Part of a small language model's weights: 6.66M parameters, rotary positions.
MLP neurons of a small language model. Each row is named by its layer, matrix (gate and up: input weights) and neuron, and shows model dimensions 16-79. Each number is 128 + 24 x the weight over its row's rms, rounded and kept within 0 to 255. A neuron's up and down rows have the sign that makes its largest values positive.
A block is one neuron, or neurons of one layer that tend to fire together. After each block is what it responds to, as a language model described it from the Wikipedia text at the highest values.

L8.gate68 [113 106 160 119 134 132 145 133 104  94 117  89 161 131 155  99 136 133 152 150 120 128 104 133 127 115 128 169 116 128  83 119 135  96 118 112 132 112  91 108 177 154 136 144 142 100 129 102 160 141  87 130 145 183  87 150 119 126 120 122 104 163 123 122]
L8.up68 [101 132 131 125 125 132 106 160 135 157 155 116 119 101 125  95 153 105 129  95 115 114 137 129 147  94  96 139 144 133 122 161 132 118 138 167 126 122  84 123 116 161 136 132 135 122 160 125 109 106 115 166 116 131 153  92 133 107 146 128 126 117  77 151]
L8.gate169 [ 82 141 111 154 135 157 157 178  98 132  95  89 108 144 122 126 126  97 133 136 116 133 134 156 144 119  91 177 133 144 126 154 120 135 114 110 149 135 130 101  76 137 122  99 118 141 153 114 140 118 152 150 107 134 125  93  95 113 161 113 109 128 140  93]
L8.up169 [100 143  97  92 132 148 116 180 175 146 121 129 153 140 111 152 143 136  88 135 133 102 151 139 152 164 166 150 131 146 145 126 108 132 126 150 115 135 106 111 135 124 110 127 168 155 147 128 151 153 142 175 122 116 112 103 138 121 109 110 120 121 119 178]
Description: Prepositions (at, from, in, against), past-tense verb endings, and table pipes or scores just before an institution, place or team name, e.g. studied psychology at, graduated from, Bilbao 2-0.

L4.gate58 [159 153 157 161 157 173  82 139  87 159 124 134 109 134 101 115 110 139 128 138 136  86 119  92 145 166  73 132 163 155 146  70  92 123 128 113  95 137 128 160 123 141 157 117 128 106 177 124 101 122  95 173 133 155 140 141 127 140 144 122  74 123 155  94]
L4.up58 [178 121 135 178 156 156 139 143  74 137 133 144  93 146 100 163 116  97 117 157 119 157 104 108 162 119 104 118 130 157 153  77 103 112 111 137 125 141 142 146  97 129 157 136 140 118 130 123 129 111 146 129 130 138 166 178 132 131 147 148 110 156 135  82]
L4.gate102 [104 187 103 141 140 133  60 134  96 144 157 149 128 116  99 120 150 188 141 136 138 157 150 133 128 101 103 104 120 118 120 125 118 129  86 142 122 138 107 132 153 111 131 104 116 123 164 140 101 154 123 142 118 142 152 136 133 133  84 145 171  75 129 101]
L4.up102 [113 118  79 102 138 112 127 115 142 147 159 106 141 117 105 170 120 122 137 141  94  97 134 116 129 119 112 124 154  69 128 103 141 176 139 116 128 137 117 173 143 128 119 142 126 158 108 101  93 133 103 103 149 136 134 135 150 150 101 130 126 104 108 140]
L4.gate173 [122  92 150 121 120  99  94 137 126 137 123 154 140 136 139  91 146 123 102 145 124 121  68 108  98 125 153 130 146 145 146 155 106 135 120 146  85 100 114 132  97 103 140 134 126 147 144 142 142 104 108 135 102 130 127 115 131 139 118  99 142  75 153  98]
L4.up173 [140  91 120 113 116  86 119  94 133 103 154 115 148 103 140  90 104 151 111 105 125 105  66  84 119 147 160 134 125 140 150 129 144  90 121 134 127 161 120 130 103 117 117 162 162 135 114 128 133 147 112 127 115  92 166 141 169 156 128 114 164 110 142 129]
L4.gate182 [113 107  94 159 129 133 139 107 106 140 136 127 168 155 123 132 122 134 113 123 130 111 119  95 134  95 108 138  96 118 118 140 120 131 130 125 130 100 156 155 120 155 102  94 128 143 126 157 144 130 135 176 128 103 139 141 117 118 133 119 162 127 142 129]
L4.up182 [151 113  83 116  92  72 134 117 101 122 127 106 131 123 150 125 107 172 111 132  45 108  99 144 152  90 135 116 135 137 138 171 124  50 124 123 134 137 112 100 124 163 134 149 113 138 132 121 142 107 125 145 105 131 118 142 146  94 144 142 140 154 111 176]
L4.gate203 [105 162 116 154 130 138 115 141 178 144 112  89 163  97 148 100 119 171  83 148 145 134 118 105 121 118 109 131 149  88 147 133 135 144  73 108 110 131  95 171 127 124 133 126 147 126 132 122 118  98 143 129  62 141 174 133 162 116  98 121 192 113 102 103]
L4.up203 [121 127 118 170 131 103 104 121 167 103 108 162 126  74 162 102  96 124 144 133 137  99  98 125 124 155  91 126 128 113 126 125 107 129 102 133 134 108 187 135 128 118 113  73 116 149 137  77 150 103 148 153 139 130 107 146 149 117 111  81 144 125 158 123]
L4.gate230 [127 140 135 122 126 148 135 137 122 105 155 129 126 134 139  97  89 151 129 103 122 110  59 131 107 130 141 155 100 165 151 124 123 131 118  94 146 155 104 125 117 156 129 139 134  89 106 122 133 114 165 121 111 167 155 123 128 158 159 115 107  95 132 122]
L4.up230 [132 124  86 128 118 124 125 150 116 134 133 113 147 147 107 138 133 178  70 124 153 120 132 134 124 121 117 159 125 146  89 104 106 122  81 141 146 120 177 146 156 161 155 153 151 136 136 159 115 172 108 123 160 153 134 112 145 147 139 137 145 123 173 127]
L4.gate231 [137 159 114 150 116 115 114 174 131 125 114  97 136 148 121 127 127 138 118 145 129 151 112  87 119 151 121 125  69 169 144 122  62 130 132 107 109 115 149 125  97 152 137 117 134 136 126 150 140 128 131 141 126 145 136 155 136 113 135 107  98  87 184 117]
L4.up231 [115 150 153 121 108 131 119 141 111 159 109 140 131  84 132  91 144 162 111 126  92 126 152 169 142 146 137 110 187 145 110 150  76 115 152 139 124  85  87 169 108 154 155 153 113 173 123 115 106 137 119 130 138 170 124 159 133 130 126 119  82 140 146 124]
L4.gate306 [149 106 133 140 146 164 104 119 129 151 188 133 120 132  97 121  95 155  89 101 137 107 114 100  90  88 113 149 136 125 135 115 141 147 124  96  95 179 130 135 121 160 133 143  91 111 148 123 144 133 130 106  81 128 126 119 117 150 142 116 115  57 103  81]
L4.up306 [182  91 131 109 161 151 140 142 140 155 101 135 124 125 132 115 123 148  85 147 115 155  66 150 104 101 134 161 108 135 129  77 142 121 149 128 110 104  75 135 158  99 114 176 113  89 140  98 148 110 140 138 115 122 108 100 123 124 152 109 145 109 164 122]
Description: The word or word-start an (an applied, an-alyze, an-other, an-cient) and other determiners like first, any, a; also numbers after a minus sign in tables (−17.09%).

L6.gate116 [107 118 118 129 133 108 136 134 135 154 106 109 106 137 180 161 108 143 133 114 130 143 175  74 134  87 132 173  86 140 143 105  68  95 119 158 164  95 152 103 130 111 134 130  99 121 107 123 113 132 146 125  66 130 138 182 111 109 118 111 119 106 116 114]
L6.up116 [117 143 124 133 121  88 127 135 126 108  69  97 129  91 113  73 102 130 108 110 121 138 102  68 114 108 121 187 112 146 131 130 135 142 116 125 147 111 181 133 174  74 119 144 151 152 173 142 122 116 131 117 100 124  90  96 111  87 149 130 119 124 133 123]
L6.gate147 [133 127 150 104 147 101 115 123 158 120 149 149 157 171 145 133  89 131 113 134 111 178 107 125  83 147 128 143 130 103 126 101 149 134  92 151 123 154 117 130 128  60  81  80 151 130 103 126 149  89  91 128 103 147  89 141 128 137 156 132 129 111 147 159]
L6.up147 [141 108  98 181 173 117 133 138 145 111 103 129 116 141 114 120 158 120  92 103 116 139 145 120 146  93 112 112 134 112 158 110 148 128  82 143 133 130 162  75 133  90 135 116  97 110 145 115 117 156 136 107 109 136 177 115  87  93 163 140 101  98 137 152]
L6.gate177 [129  81 120 117 160 120  89 121 133  97 101 163 136 116 121 176 108 159 126 154 142 148  95 103 121 138 121 120  90 126 106 163 125 151 134 109 147 115 130 160 142 111 146 151 131 138 110 119 101 112 155  96  98 127 104 141 140 179 135  88 117 175  99 130]
L6.up177 [157 170 116 153 108 131 140 132 121 125 156 103 106 124 106 131 143 125 151 145 151 125  76 147 129 168 124 115 106 134 117 102 145 122  99 127 145 151 122 141 138  98  83 152 123 157 137 165 116 157 127 127 128 129 167  80 171 145 164 135 154 104 158 109]
L6.gate270 [119 175 111 175 126  91 114 156 166 159 135 135 151 130  78 121 101 161 148  93 163 133 134 111 115 142  99 154 144 181 153 122  82 152 173 151  91 121 148 162 129  95 115 148 117 139 145 129 115  98 175 169  88 126  95 127 110 128 119 109 114 112 152 111]
L6.up270 [120 127 136 114 138 119  88 143 134 150 149 122 131 189 127 131 109 161 184 159 162 142 122 118 115 152 121 140 130 144 118 130 109 149 116 139 137  98 159 103 121 102 109 132 162 109 137  76 117  76 138 136 116 141  81 134  94 145 116  90 133  85 127 133]
Description: Mostly the closing pipe-and-newline that ends a wiki table header or data row (after Notes, Pts., %), plus article an and split word starts like e-ast, es-pecially.

L8.gate63 [152 128 169 175 130 143 123 153 183 155 124 137 138 114 124 143  69 131 104 111 155 112 101 131 169 129 138 146 145 138 146 146 112 123 107 116 110 131 144 141 105 140 122 158 124 173 142 115 131  99 123 120 107  94 119 116 150 137 147 124 106  59 136 129]
L8.up63 [115 114  68 107 123 111 146 174 123  78 121 155 133 125 121 105 138 119 134 150 128 145 166 178 131 112  86  70 103 131 153 150  99 125 115 136  82 155 140 162 139 120 158 124 134 136 123 148 107 115 143 144 153 100 127 124 126 111 122 185 133 107 103 104]
L8.gate304 [129 101 100 146 150 137  83 158 142 134 121  72 123 123 129 124 125 123  97 132 169 144 133 135 125 183 129 117 133 160 174 152 149 176 106 127  99 143  91 109 138 138 147 153 140 112 112 100 116 149 150 118 103 146 152 174  95 112 125 173 100 128 101 131]
L8.up304 [128 172 115 196 138 120 148 101 154 117 140  75 151 118 114 149 131 131 120 142 163 103 120  90 109 142  91 146 104 127  97 139 131 146 135 115 131 133 106 101  95  99 121 140 148 138 132  68 114 141 165 116 139 128 149 111 120 138 118 111 127 106 152 122]
Description: The article "an" or "An" starting a noun phrase (an additional, an emergency), plus word-initial pieces like An(nals), an(alysis), Al(though), l(iberal), f(ewer).

L6.gate98 [148 122 126 152 132 119  97 159 149 124 102 133  84 134 174 151 151 107 136 137 124 117  82  87 137 149  80 151 181 182 151 132 121  82 109 123 125 134 143 154 106 136 128 107 146 151 156 129 153 140 100 174 119 159 145 127 109 132 202 112 123 104 161 140]
L6.up98 [138 140  85  82 101 112 105  97 130 106  94  66 145  87 137  92 130 134 124 150  95  63 124 129 129 148 161 128 151 127 120 120 112 155 108 124 166 153 138 146 143 116 129 126 116 126 109  92 133 131 124 119 145 179 120 149 100 101 125 116 113  96 131 174]
L6.gate166 [129 125 122 113 144  84  85 161 134 130 152 140 139  98 104 153 139 167 135 124 126 146 113 137 127 140 102 149 171 155  96 110 138 119 133  95 109 113 100 154 161 145 120 105 124 146  96  99 116 155 107 135 147 135 117 161 172 130 114  92 120 120 129 131]
L6.up166 [ 89 123 105 123 117  95  90 177 121 109 123 130 140 111 175  96 111 130 163 150 117 130  79  97  90 108 139 118 139 130 129 118 141 102 127 139 126 119 165 127 149  53 142 114 159 124  73  96 118  86 107 123 160 169 120  83 159 103 126 151 150 138 134 152]
L6.gate227 [114 128 134 136 140 128 156 154 114 135  91  73 110 124 107 169 102 159 131 116 103 156 104 140 117 108  87 164 126 122 143 158 116 174  96 138 125 113 147 156  95 127 148 155 122 125 123  98 127 144 113 115 117 134 109 129 160 163 139 117 116 127 108 159]
L6.up227 [126  94 144 100 123 143 122 132 134 118  87 120 107 117 164 160 123 159 141 112 109 111 110 100 133  84 130 148 127 162 120 124 131 118 107 143 128 134 112 135 117  99 152 114 145 115 145  86 157 159 158 131 129 120 144 106 107 117 115  56 107 159 129 125]
L6.gate231 [130 132 157 131 108 126 145 104 139 145 112  84 143 168  90  81 107 111 112  94 139 141 147 114 123  84 133 121 109 108 119 159 143 166 127 128 135 118 160 131 115 108 113 150 191 125 114 156 124 141 137 121 134 134 145 130  79 132 141 139 134 140 130 157]
L6.up231 [129 165 166 138 125 135 131  80 146 116 115  72 146 110 139 113  95 139 168 118 124 115 150  98 136  93 109 145  92 129 107 136 145 158  96 100 137 152 140 110 117  77 105 133 127 174 145 160 157 127  91 117 160 148 126  81 153 131  89 146 164 161 117 146]
Description: Function words, opening quotes and line breaks placed just before a proper name or title starts, e.g. led by, signed with the, a quote before a song title.

L4.gate16 [ 95 120 103 114 142 142 111 141 105 117 103  94  97 140 106 110 122 111 154 170 109 115 127 127 102 109  87 157 128 158 136 162 193 140 112  92 141 110  99 110 121 154 136 163  90 155 141 162  88 122 101 142 175 157 128 120 149 155 116 134 121  94 106 137]
L4.up16 [154 121  89  89 144 130 100 104 143 138 135 115 129 145 184 103 161 160 107  89 114 115 111 143 138 128  87 139 101 142 122 188 164 115 129 160 129 124 122 122 189 113 143 100 108 139 179  97 126 122 141 124  99 121 115 102 128 118 137 129 115 122 146 154]
L4.gate43 [181 104 130 120 137 139 167 159 127 119 135 128 134  99 135 143 136 146 173 129 111 119 112 156 101 128 110 159 168 119 152 140 151 143 162 104 134 101  92 147 123 206 172 121 102 147 109 152 159 133 119 153 131 166 136 106 168  89 141 160 118 169 128 170]
L4.up43 [135 132 139 159 135 148 115 154 143 114 127 151 153  96 146  85 153 136 128 143 127 131 137 111 141  86 153 117 125 128 126 139 111 140 143 133 128 119 125  93  78  99 164 130 151 131 120  96 116 139 188 140 140 139 137 105 144 110 140  78 142 134 120 114]
L4.gate63 [119 111 142 124 128 100 109 124 105 119 134 110 129  87  89 153 140 137 147 141 176  91 100 128 132 106 135 127 168  83 121 143 164 130 159  55 143 117 127 113  91 120 148 133 153 103  98 143 127  88 122 142 161 117 169 141 138  82 151 135 103 135  81 125]
L4.up63 [160 118 119 151 143 114  96 149 153 142 130 139  99  57  82 141 104 124  92 139  99  85 119 117 157 140 141 147 153 140 119 157 170 186  95 143  98  86 132 137 192 104 104 146 110 122 111 104 130 100 103 167 127 104 126 116 107 114 126 118 129 117  93 143]
L4.gate74 [132 152 150 123 118 165 178 114  89 140 128 135 157 131 148 103  99 101 147 104 148 153 167 127 127 124 152 133 139 121 136 144  82 175 144 136 134 124 151 125 151 160 130 150 170 121 139 138 125  99 112 141 139 152 129  96  92  98 159  70  79  98  78 104]
L4.up74 [101 114 138 132 139 123 157 147  97 133 122 122 135 128 101 121  92 118 128 181 125 106 105 204 125  96 108 115 117 124 133 145  70 120 114 119  77 113 168 152  81 135 113 178 149 124 127 122 105 112 133 148 126 127  81 123 145 122 114 103  85 123 118 163]
L4.gate101 [158 117 148 126 154 147 108 158 129 127 125 141 142 121 122 122 108 145 108 177 104  86 122 112 146 165 104 184  66 131 140 147 157 134 110 108 133 125 153 157 133 165 118 135 105 138 117  62 156 142 184 167 128 138 137 131  88 103 109  90 116 137 152 154]
L4.up101 [ 74 153 131 126 102 136  82  75 121 102 103 134 140 124 121 129  74 128 114 136 125 143 118 108 114 136 101 164 152 138 107 118  87  88  74  90 156 104 156 131 105 154 163 130 144 104 100 141 151 137 126 156 141 114  89  77 148 103 112 146 100 121 144 144]
L4.gate108 [128 139 136 157 140 169 125 137  85 131 151  80 111 147  90 146  88 118  93 123 128 114 113  73 151 106 127 154 130 145 144 124 112 136 104 141 129 163 145 111 109 129 103 132 141  93 165 102 129 145 117 119 124  92 138 135 105 129 136 121  97 126 122 127]
L4.up108 [174 155 112 103 142  87 145 167 147 177  84 137 114  85  93 117  63 112  85 114  55 128 120 126 148 128 108 147 101 165 129 111  94 149 139 159  77 129 127 126 150 107 132 121 157 107 166 146 112 120 153 160  84 105 145 108 109 123 121 144  97 150 132 181]
L4.gate152 [109  90 108 141 174 140 119 146 148 126 131 131 156 132 169 157 138 140 121 157 112 111 158 122 145 157  96 154 123 126 138 145 154 133 153 114 112 153 149 100 127 130 154 142 136 104 155 122 121 113 130 136 183 146 159 132 146 137 146  74 105  65 146 126]
L4.up152 [139  96 115 107 117  97 174 115 163  66 130 142 148 108  89 146 116 144  88 166 140 123 104 148 139 186 117  89 119 143 104 177 149 111 139 154 120 120 113 103 116 188  93 131 132 136 163 158 106 127 115 123 133 136 124 131 141 137 152 165 138 118 127 123]
L4.gate290 [110 109 148 140 157 137 152 152 137 126 132 108 158 160 118 107  57 123 101 120 158 116 110 107 113 122 127 135 123 166 141 142 112 117  92 126 113 143 111 168 131 145 122 126 155 112 158 126 153 129 171 122 115 136 132 153  99 175 124  94 116  77 112 114]
L4.up290 [122 166  98 126  99 160 158 160 162  97 125 100 143 188  87 119 122 142 154 102 147 125 108 120 131 114 130 114 112 133 113  97 119 142 117 103 121 133 119 145 153 124 129 143 167 112  91 131  99 142 175 158 111 111 150 161 141 178 112 156 110  84 134 130]
Description: Line breaks after dates in football match-result lists, his/her in athlete biographies (made his debut, scored his first), and results-section structure.

L6.gate97 [116 129 103 148 120 150  98 131 131 127 127 128 123 164 132 141 152 130 121 109 163 163 129 152 137 122 126 110 119  91 142 123 153 127 134 177 134 120 124 121  85 137 132 119 123  98 131  96 116  76 134 177 121 149 130 131  80 117 149 108 140 117 138  82]
L6.up97 [110 105 154 123 130 149 108 119 101 138 119  92 138 140 188 148 183  89 150 127 149 161 104 155 128 101 149 137 145 147 115 164 103 115 147  93 134  94 138 120  79 139 130 112 135 105  63 105 179 115  98 126 142 149 110 135 144 113 106 141 123 129 112 154]
L6.gate214 [134 115 161 105 124 132 113 130 149 128 152 151 134 164 148  98 124 142 109 161 133 118 141 136 117 140 139  95 110 109 132 125 130 111 103 122  97 129 115 156 102 128 167 133 134 132 112  89 172 123 156 170 108 128 167 141 128 142 145 104 118 153 131 152]
L6.up214 [110  88 142 128 124  82 103 151 109 149 148  87 138 142 132 161 112 132  94 134 130 128 159 103 150 165 124 127 171 118  93 131 148 131 146 137 130 106 158 172 114 178 144 155 104 154  67 119 124 135 141 124 132 112 139 194 144 141 125 119 142 146 150 143]
L6.gate263 [101 158 140 171 124 102 131 113 189 134 114 103 112 148 179 104 167 169 121 137 178 143 174  85 123 122 126 137 123  91 122 109 101 100 148  98  84 133 125 113 131 166  95  76 143  96 150 149  97 140 146  95 103 165  91  95 128 136 110 132 131 131 123 101]
L6.up263 [147 162 115 116 127 117 120 109 143 107 154  92 102 118 173 115 135 117 157  94 125 116 131 132 129  95 143 130  89 153 120 161 107  83 149 124 165 153 148 123 138 130 138 131 184  77 166 129 147 124 168 173 166 134 109 115  96 126 128 157 146 126 167  89]
L6.gate311 [123 141 138 129 132 133 104 127 118 103 112 119 115 104 134 151 138 141 134 184 161 125  71  93 150 124 107 124 114 130 152 103 106 106 195 161 157 138 122 154 110 178 176 127 112 114 148  95 112 113  83 136 117 105  85 108 131  99  86  94 146 131 134 164]
L6.up311 [ 82 127 147 140 115 119 101 111 136 116 125 103 132 181  60 127 111 103 132 100 109  95 120 104 125  93 118 162 150 127 123 139 133 103 166 145 174 132  85 156  72 142 113 105  94 138 105 147 127 165 114 186 109 135 126 140  39 130 122 124 116 136 141 159]
Description: Month names in historical dates like in April 1917 or on 17 December; also line breaks ending list items and headings.

L8.gate172 [ 94 118 148 154 121 125 114 170 182 142 107 120 122 141  99 139  96 166 134 123 108 155 126  80 133 130 111 159 124 126 161 141 126 143 106 146 104 141 158 127 111 130 144 161 142 142 161 136  90  86 172 133 109 135 128 159 117 118 137 125 102 122 202  86]
L8.up172 [136 163 109 122  95 150 127 145 158 115 127 144 110 122 119 141 114 169 155 141 133  96 132 126 121 150 140 160 115 146 116  88 119 107 127 140 142 108 146 156  96 102 103  83 127 125  85 135 121  99 130 129  87 151 141 134 114 101 132 162 146 127 135 141]
L8.gate283 [119 123 144 140 110 107 142  92 127  85 124 144 163 106 126 111 180 139  88 119 112 101 151 168 136 113 136 101 136 130 122  98 159  97 172 163 143  86 118 118 110 129 137 121 165 124 114 146 162 124 146 108 141 141  91  78 126 146 104 116 131 145 126 156]
L8.up283 [161 173 140 111  86  87 160 141 134 109 123 133 136 139 154 109 127 163 148 126 117  95 150 101 153  71 136 131  94  77 128  91 103 134 117 112 110 137 119  80 145 113 136 142 193 132 132 137 179 129 151 130 107 143 149 122 136 101 134 101 149 163 134 139]
Description: Line breaks ending an infobox-style field line, such as Children: 2 or Language: English, right before the next dash-led field; also ends of headings before list items.